{
  "n_layer": 10,
  "d_model": 896,
  "n_head": 14,
  "n_kv_head": 14,
  "head_dim": 64,
  "d_mlp": 2688,
  "vocab_size": 32000,
  "activation": "reglu",
  "norm": "layernorm",
  "norm_place": "pre",
  "norm_eps": 1e-05,
  "positions": "alibi",
  "qk_norm": false,
  "attn_scale": 0.125,
  "bias": "all",
  "tie_embeddings": true,
  "parallel_block": false,
  "init": "normal",
  "init_std_qkv": 0.0216,
  "init_std_o": 0.00483,
  "init_std_up": 0.0216,
  "init_std_down": 0.00483,
  "optimizer": "muon_variant",
  "lr": 0.0141,
  "lr_mult_o": 2.0,
  "lr_mult_down": 1.5,
  "beta1": 0.9,
  "lr_head": 0.00341,
  "grad_clip": 0.5,
  "warmup_steps": 200,
  "schedule": "wsd",
  "decay_fraction": 1.0,
  "decay_shape": "sqrt",
  "final_lr_fraction": 0.1,
  "batch_tokens": 262144,
  "seq_len": 1024,
  "doc_mask": true,
  "train_tokens": 1064000000,
  "steps": 4059,
  "dataset": "wikipedia_en"
}
MLP neurons of a small language model. Each row is named by its layer, matrix (gate and up: input weights) and neuron, and shows model dimensions 208-399. Each number is 128 + 24 x the weight over its row's rms, rounded and kept within 0 to 255. Numbers have three digits each. A neuron's up and down rows have the sign that makes its largest values positive.
Before each neuron's rows, "fires in" lists the words (lower case) most often at its 100 highest values on Wikipedia text that the model never trained on. A number after a token or word is its count.

fires in: "that" 30, "who" 24, "4" 22, "which" 7
L2.gate22:123149122128165085126105137143113076108161111127178131124173113134141078114159165135120172129162123071117126134131120136131182152112154144103119141120091178092137106061095157143072092135115124118150102154135120085108085155135133131131164116114149115093085144127141080115103137137199155128122102148101107139098149137106148118119132129122143142095164104121150120128155153149121095144152131115174159131140127132161104147054085132131135188148153141082111153163143130115154148117154150097143142132146116095164139106122103121124146114157122128091110136104111119115131137100115125194
L2.up22:142084096156117094148132108136112101082143099137135127157141131138132126177161162142103160120103139140166146194161129145105121146170112101098086153132090099134112137128148208107160093148147140118062166132133123167113112160114126157123111122107117086089086139109139122132118137096136108185130159132151159118127116147117134118125091128142109122118138132044149126121100102074151149122120136123127098187125106169107152134083159131119155098179175133125056145127123108181121133123132132091101150171114067110140108126119138110130115080106129133135129116142092141151093136145125141161

fires in: "which" 42, "who" 10, "such" 10, "including" 5, "along" 4
L2.gate321:174159180128126131105125087131154108145109156109132119126121142111087112089148127189087100153089140114120110125111150147133159116158132200182114128150138112105155121123133125148141117137137171130150147106109130160127151144125131114189128159144126116144091115152137106170137134108146114136131109081110141110112135133104080143128136133133124145111101161099144119132150155112144127126158105149102117106149114106105103187114127136126133136155100147106093099114127125116123104164175121093196108115118139089128134123154088145113158118128140128176120143116087118116125115119097144120
L2.up321:137105118156118164119150169120170117079115094141118093096152127094157140147154124083099104140117164083144116109159106170107123136127112101114145118143090122056157079155119122107204095144102133118123102118155146086138108133114121108152119127164113141122089162143133114093132167091130089129105117145143155151159142166169122141116180135114122131102140122144143140108116098104131145061183150116149114112115096130197122135111172144105120153134139116116147125121134137148135129130148112090110160120092139111119108139102115149103151138134159138113164149152153106094125153191108148150

fires in: "of" 54, "to" 11, "and" 9, "for" 9, "or" 4, "from" 4
L2.gate1315:150123123107113119123131145094109098141172156130117117057133126165103160126126110151131116108132151148131105153144116101151157148164112112125157143117108104123144118184141164090136105161159114135134120122140118128135073131152173120131107078122137115113114118120151169142150129142084131152148103113098142130072113160111164103118103130105116110084141084109140152153116153170139127164162182152164144133153150140102074135068151134156148115135154132127120158134075158094131157153143120166090148111129097161055160180155107126134121143128106112179107061104135101163171124143105130142
L2.up1315:061082133130111102157181130108124112137143157109144100110120080121096139105129135132111148150150083166150097158146140088142137139156143144140139079145107093138145099100116119075145129128097158149159122158140159135166136170171108136145149140127089097127140131078131125142128118129131148103086138121104131108079115124126132135155132078143121117171146127161124102119147103129095136136165139151121151163134117114111160122143155137112124159100119125085126128149127124099135136161087163136140097158177124119114157118114174102125118086118125080137152100126115108141124145166125110135

fires in: "third" 22, "second" 16, "first" 13, "place" 8
L2.gate2156:139101134098162149126159163100151140167100119124167120130117146146108136150126125143159090122151130119151108153133115124145135115155185104111115117125122130130121132107163138117106114105150134101183144111142085185133072120164124133106159132137138131091122152114151101138149141126123138144121131107123174118135106154169103154133125139109113130129088095158085112157119140118072104091144124127149153136128093161123166123130125173162093134141138168109167109092121119117123125133153108114150147117111111103120125150125160163106130115094085102091130125150143148143112125085124124173
L2.up2156:131107117127125117150120177118115145122157118185107153184081111096130139123189121136126160113136122131141134115131127160140167127124153140141139125108167100110106122111136136086151101099138107145143153140112136090113118081144125119137131129142128144119092124144153125095148119130147142127126151121153130169145166125159135132120173141113155126115097102162165149125147176154136077109150186122119103092130145139118136165125099112129085167102099197130136098139131079128134134161097108138110128122127099106156132099150148117103155156125101136139122138128168123096093150149155106118

fires in: "the" 32, "of" 27, "both" 13, "original" 8, "this" 5
L2.gate1377:134146122113123139107125098162113173114121169132180071086096138112160135124138176112096129117124147121123106092135127109146099115153137111181091153087120103149099081128160124124085096122103141136169128176137110105159166134127130141147091116153151135110098125138143119161137132154127170164123113105138111126089160154174132120130160096150106094133133143103135144168074136131162142139116170092157132135145135093157102150099118117113123155117104133146084076088143104101130110105132111114143113137115131144117125121130172117126147093139099129157149155150164087109167098170142126109
L2.up1377:121147141126109132157135143151128092078155105134137090129199153134128115162126106149108136121147108097120127100136145139092160099157170114127124141118127080130128146119135153142143101147164078125074126151117128108162148138127121098124059117159102137121094111095170172063096126113098113133111116106122102089156109119169138108143150151185098182120122127144122113123095085123140140111156121111124115160132117135122105146095134131131149117143119142148095143119129155140156165109127119142104154094146127123124145126073110154138102135129101135130110142106151128126113158098118120157

fires in: "of" 52, "by" 10, "from" 7, "that" 5, "in" 5, "at" 4
L2.gate2178:144144123093133124140122082177140095108124085113132119112149127136136149135143083111164149170133121134128107107151085103173153142130144140139129137114129129152149137141185137133161107119081162114138128140119075128086120136122132174110134142148158111111140152123144100127111118092132150137192079145111173132153131110127144150127138091141094143150121129125104096156142115148105152080091120146090124166140117159142114135138137091120113100124093119155089140126146143175165135076128110099152087126134143123150114154115112169166093154105144118105136115172104121095170118168101133125
L2.up2178:119133137108122113130074127146125157107122087129156127103105143111152094122155081095175152119136166149114167167097110120152095114105063138121102109052084160101128147095130121120083111085144127108132086103108101113154143111069163128127135129088116164119099137168130119161128114116103164136126134111117138099107133123131133099118172155153112081140139130130145114129084146140175127117145113147155092161108098137130078138113109127145131122113129132137138107111144183150147129094148102122127189158144107124084095119131149182092102155126130130108117135139117121113117150140136180153

fires in: "and" 66, "he" 22, "it" 4
L2.gate1469:121141147147134117101135159111124119162125114128152115126133106101118175143106137158115136157159156103142110094146140130149113105140124157101148138137135153115146110153094155092134205140111157095165084153138145179153091135147132122105143153149115129160147117116098126157151091147108119131119122155114103149149106086120114146145124118119153125116124126086132150094102112117165111127165113115103118137122112122126145092146106090167141122076133104125168105147124136141122106168081153111146124153147114151138120109125125147178147132067161123129121120098112115083131187135081143142
L2.up1469:116098113165108125130142143113079165131100099069096124110148137142128135137132157126123119160121096142171160131107091096138168150143161134109097121104095121175116123147142112145148170150143134142131120101158115125163076121155139139162144135165136121146142109115187142157107123090157180154153141107133111134135148094069120096128136155136111114157133113114131141121123157117130125145126103072127144142138114159120134137149136149154123152157153094144145120101134124134128111148090142107129131141112100147105102139088122157142129114124133074169142102143134138112146108117113111129

fires in: "of" 30, "originally" 13, "finland" 7, "born" 7, "initially" 6, "to" 4
L2.gate420:212115118151118110098089163127120136089104117133151130136140127098130169140087106191147141096172135132158168099149135111125119111111088167137070120128117153097142102115166153136140143146138131121075107135096118101168129138120164137112169129114134135139120151157092118143086144149138143127121124107102078124097094094160113188098106164133131102137095107130090135175123169144159130149139108130155158140175120150140168147131111144144150141046115110119103072168106120136141145155173126115119138135116082191114152119084123078127124104173126124128158157136143090141119080105158132137
L2.up420:172132108106174122116115137154122165089117122126164147098141148080110127137121110140116099144112126143131139117109118138098109143126071116133141098093116145148146126183220181091134155115120103148096104107122161136144131113112094154133121103132109107178118155107104122136112110145151160124141107103090122118156155104196149159143136139132157160120140118077110119091167184127138132092148138095132122110117121146140147166130173131177141126113149146138143088129140148109117134143141122103118109109114108157110113140117114118144115118169127162160122066125174147134137109162128147113

fires in: "to" 43, "of" 14, "with" 6, "by" 5, "from" 4, "for" 4
L2.gate500:101171143084121084090151127155111140108138118121150122086105134131138132149193118080154139102131132109118129114090094120132109083122119169120142153108136180098111145104136146100131158115163109119134143117108138120179136166121145130094142138094165123118153140119180144138089146128145108158121115109100171128105114163102101151117081197173103143134118159105119137147142127125152117120088112149124106127116130133090145125143170156119145144138085168163146150126088136136127130072133118149129116114123123151139112165145102138086092136104136139125100085163168135121108123092107102056
L2.up500:098126122129120115111118161164124187167103086117108114140115101138141124117171152144139121104123165093168140148112178157148119136152154122174094156105138136163139123109149123078160133122138121109149181123170113138129162143121140142128102202113102085133129092154136098127135145117123106122122135078120155159133137138103111172094148173135147149146173106119160139119149143132146110137077145122106108102120131126127165136087105152120164169067100138187107118103118148139129136124173095122119065152138127085121130116132123131139119106146164140133141114138143142110115117139126090097

fires in: "for" 15, "to" 13, "of" 11, "young" 7, "support" 5
L2.gate2029:126129134115115112117147108134177145154089132123139162146116149137163107154094124135094127148209129105154123117147118125134129136164082126161129139163118124123094092075120127109132109133141142156087136115096168119141133115161125130111144150119140189120089142128115155175131071156110129118147138147111097123165172150160106123104107130126133106113127112133145147166131187090147133124093137099102131115148139098083122130106144148116123144139145083095143148106126144143149138149160138154077140117113101146114126068127140177090116132140148123141143096169165077160199139129142176130
L2.up2029:122125133158071114104181152128128100133138122103090100140101170130136126137134120124108155088139101100138137128105113106111149141149103138133139169108121113121135069141097143100179156128093106123102131144101119147149159107096183183103075123107095143089101121110142135152145130149118129137095134125130173139141158129144120107099114130134130149126120113102092127140132091122135143154144147144125125152118150109109111129144110106141135145111098150104148135166142161115100109136122120153128099125123117098102158156120137129115094160143095127130136108109156128153153181090097123067

fires in: "korean" 15, "beijing" 12, "chinese" 11, "china" 11, "hand" 5, "korea" 4
L2.gate638:144117174128137142155176164096118158137131147141151180160123127083115140143122165142136126117129135088134132138124129133088119114113117131133158108115163167135112116104158085136095131149123162131205114126127129104129116081110121116181162110128126113117128143146102125148077160140140104124184108153163145103161131124147106163145141145128095096114128119119105109143120107167116109133157116181150090110107154108147118152146136149134165140110162166185109110091149134145160115153104120118107101116130126133133134081131146120110146122179094140129123122095099090085106072113178133105
L2.up638:099126109138089139131108153103124130118104108140145151079101125152179108184145144111149083129125172111072111105200124099084099119116081130170160100104153081104107137144129114128127147152134145122109169144121133157129143111147107129117107130124163142137121118133132055104089135145128152103090136136152131104171132131124123102135111134172105125066146184117136078159093158122131126158133133091121115161099173086143138125113144128126125104116096136152091124115173098149144157171120161042142089154078130090133131121092116185144117106149110148132159162137094138123106093132130105111

fires in: "of" 58, "from" 5, "down" 4
L2.gate219:127147088119136152139136088110122124152094117132087114101163174186140110116082165115125115113140130115113172120154118067116131116182117079129143118108119118142118145161110094115110124091155157137158093110127083117155131167162150131120111116134114108108074133125099166147123116113110136136138058128144141107146127139149161137131147114154136139135119088133116136146208097128101124108125181159183100103078129125095115092109113134115151131131084110121097113135131143171143155092131116143103144118150123048088133140148166106145128116108070104144144129147125104122143138099146132113
L2.up219:144159122155114136126152151087104117153131114096118132110141138132084138098124152106125124129145125099134103104158159148174116092086162125170134112146157155076123177146081153148172125102147134106141104110174102086113108088158134134137110149145079129150132132083115114128100121138096144142145107120136142109152087133180138116150142128172096122127128139117110091172141166154143166176116117136184108109162102153170115140118131136161180108124146131172128153116175138108143194135126169177142115134141121133060106166133108134151143147140072115169133148138162123106147081144115130114

fires in: "third" 27, "second" 18, "or" 5, "above" 5, "upper" 5
L2.gate1906:111094099134117067124097115110127162111131138101142123130090155131143117117133147101172126127169109127121140138112096100115137137148103118139122121108115108122102147136138141134143131121122168185152125138156109128110097119121141120112139145152099125156164150131106174173154123128119125139130136082120155146082102150157140126106123170116121117141108084138133135099157142119121144151175150113135153156109138119145206140119142114146147135155127149147160079091157083118065104075177107129121123122128130090131106135131108132114143091111118118114123116170149150091180118119102110142
L2.up1906:137123166121160094093125125099154129157141131171101100098155130126127168126110183119165130116136183102085105124121121157106175154136201116139104176140148132109100129163131135118133135157105144119144148126179157120138162131156116118121158136091125132146158121139083113133086135130111156128116120119081128169159135149136175188174186120170165128158094130113128139172170122096108109167119133155125145103161157146142139161137174120147086119105151146122124115124124141123129114083154096157143089121130094134146162123110162150155101087096127121108150147101160125106187129137102163104

fires in: "after" 42, "of" 12, "home" 4
L2.gate1270:128164139085167102164103104097111168149146123090089136100133103113123144106136098179158081148108089165106124093110154116149154132195141112165150152160134154104108178124122133159117109196116128110118169117122110109134093169165087155157115106136117135100126174115112169129099114151110106123127141172063177178102117146122118166141168100151144180107101143145131136173148153124106130139126143108153138132122147107133135118105119173064107124133144135133140125117157100102088139152115125176126117148153102149158156130128114130142124112121103105114148127126132118146123124161135138104
L2.up1270:128109119115111146134124122155136140130121153116084080137077093103114119143158130115159112159120104157120126120144152133124171120139114125116140098125124116103139129171131112110127099104143138062167141149121091114098105122150132142202100117164103094129126111118119132148138068152118145135114128119183135103107094113146116143133109106178124117128171088136120062154166151130102161161088149121104135096110116143149161145106128167126142143157151104207156137120166178115095168158100117134140128139089138092112158117109116135121142142109117135117121119137145117111122136126134126145

fires in: "at" 57, "on" 8, "of" 7, "just" 4
L2.gate171:136121195176120157089122118124103154120145126099127121119122131134148100169099080101106161150098142170127139117125124109127144133162143161127119137110154122106124091183160133141093125112140113103135108099132126112116164129100154140142175196128088058089136130134198125166127130143142145142113104139123140124157100086157150139138108117105107157090125127119129121128118118130121146137142146106126120109121124098148137129118159156132138131132106172123120151075147142104149113121145183113102161141129154120112116149146119089141159121076120132159133152150160101107119119102102119146
L2.up171:122123136140093112131112144171123108124159154093138099176109099126125142168143122140114112149161115132102114097134131133091109104105126130114135136110158133116158148128082106184109160110145120118144130075128090102119140150159125111145109142103126143188133133097104116103108151109099099080129116129136118119150140104133153152145080138127101153132104126085124115128114112150138135108126107132129089108146091100154140117134165153166161134116106084115087155086164112168124100098107164163132129170094136136109097205108179144105116132114127117140097164141151100114119118168135083140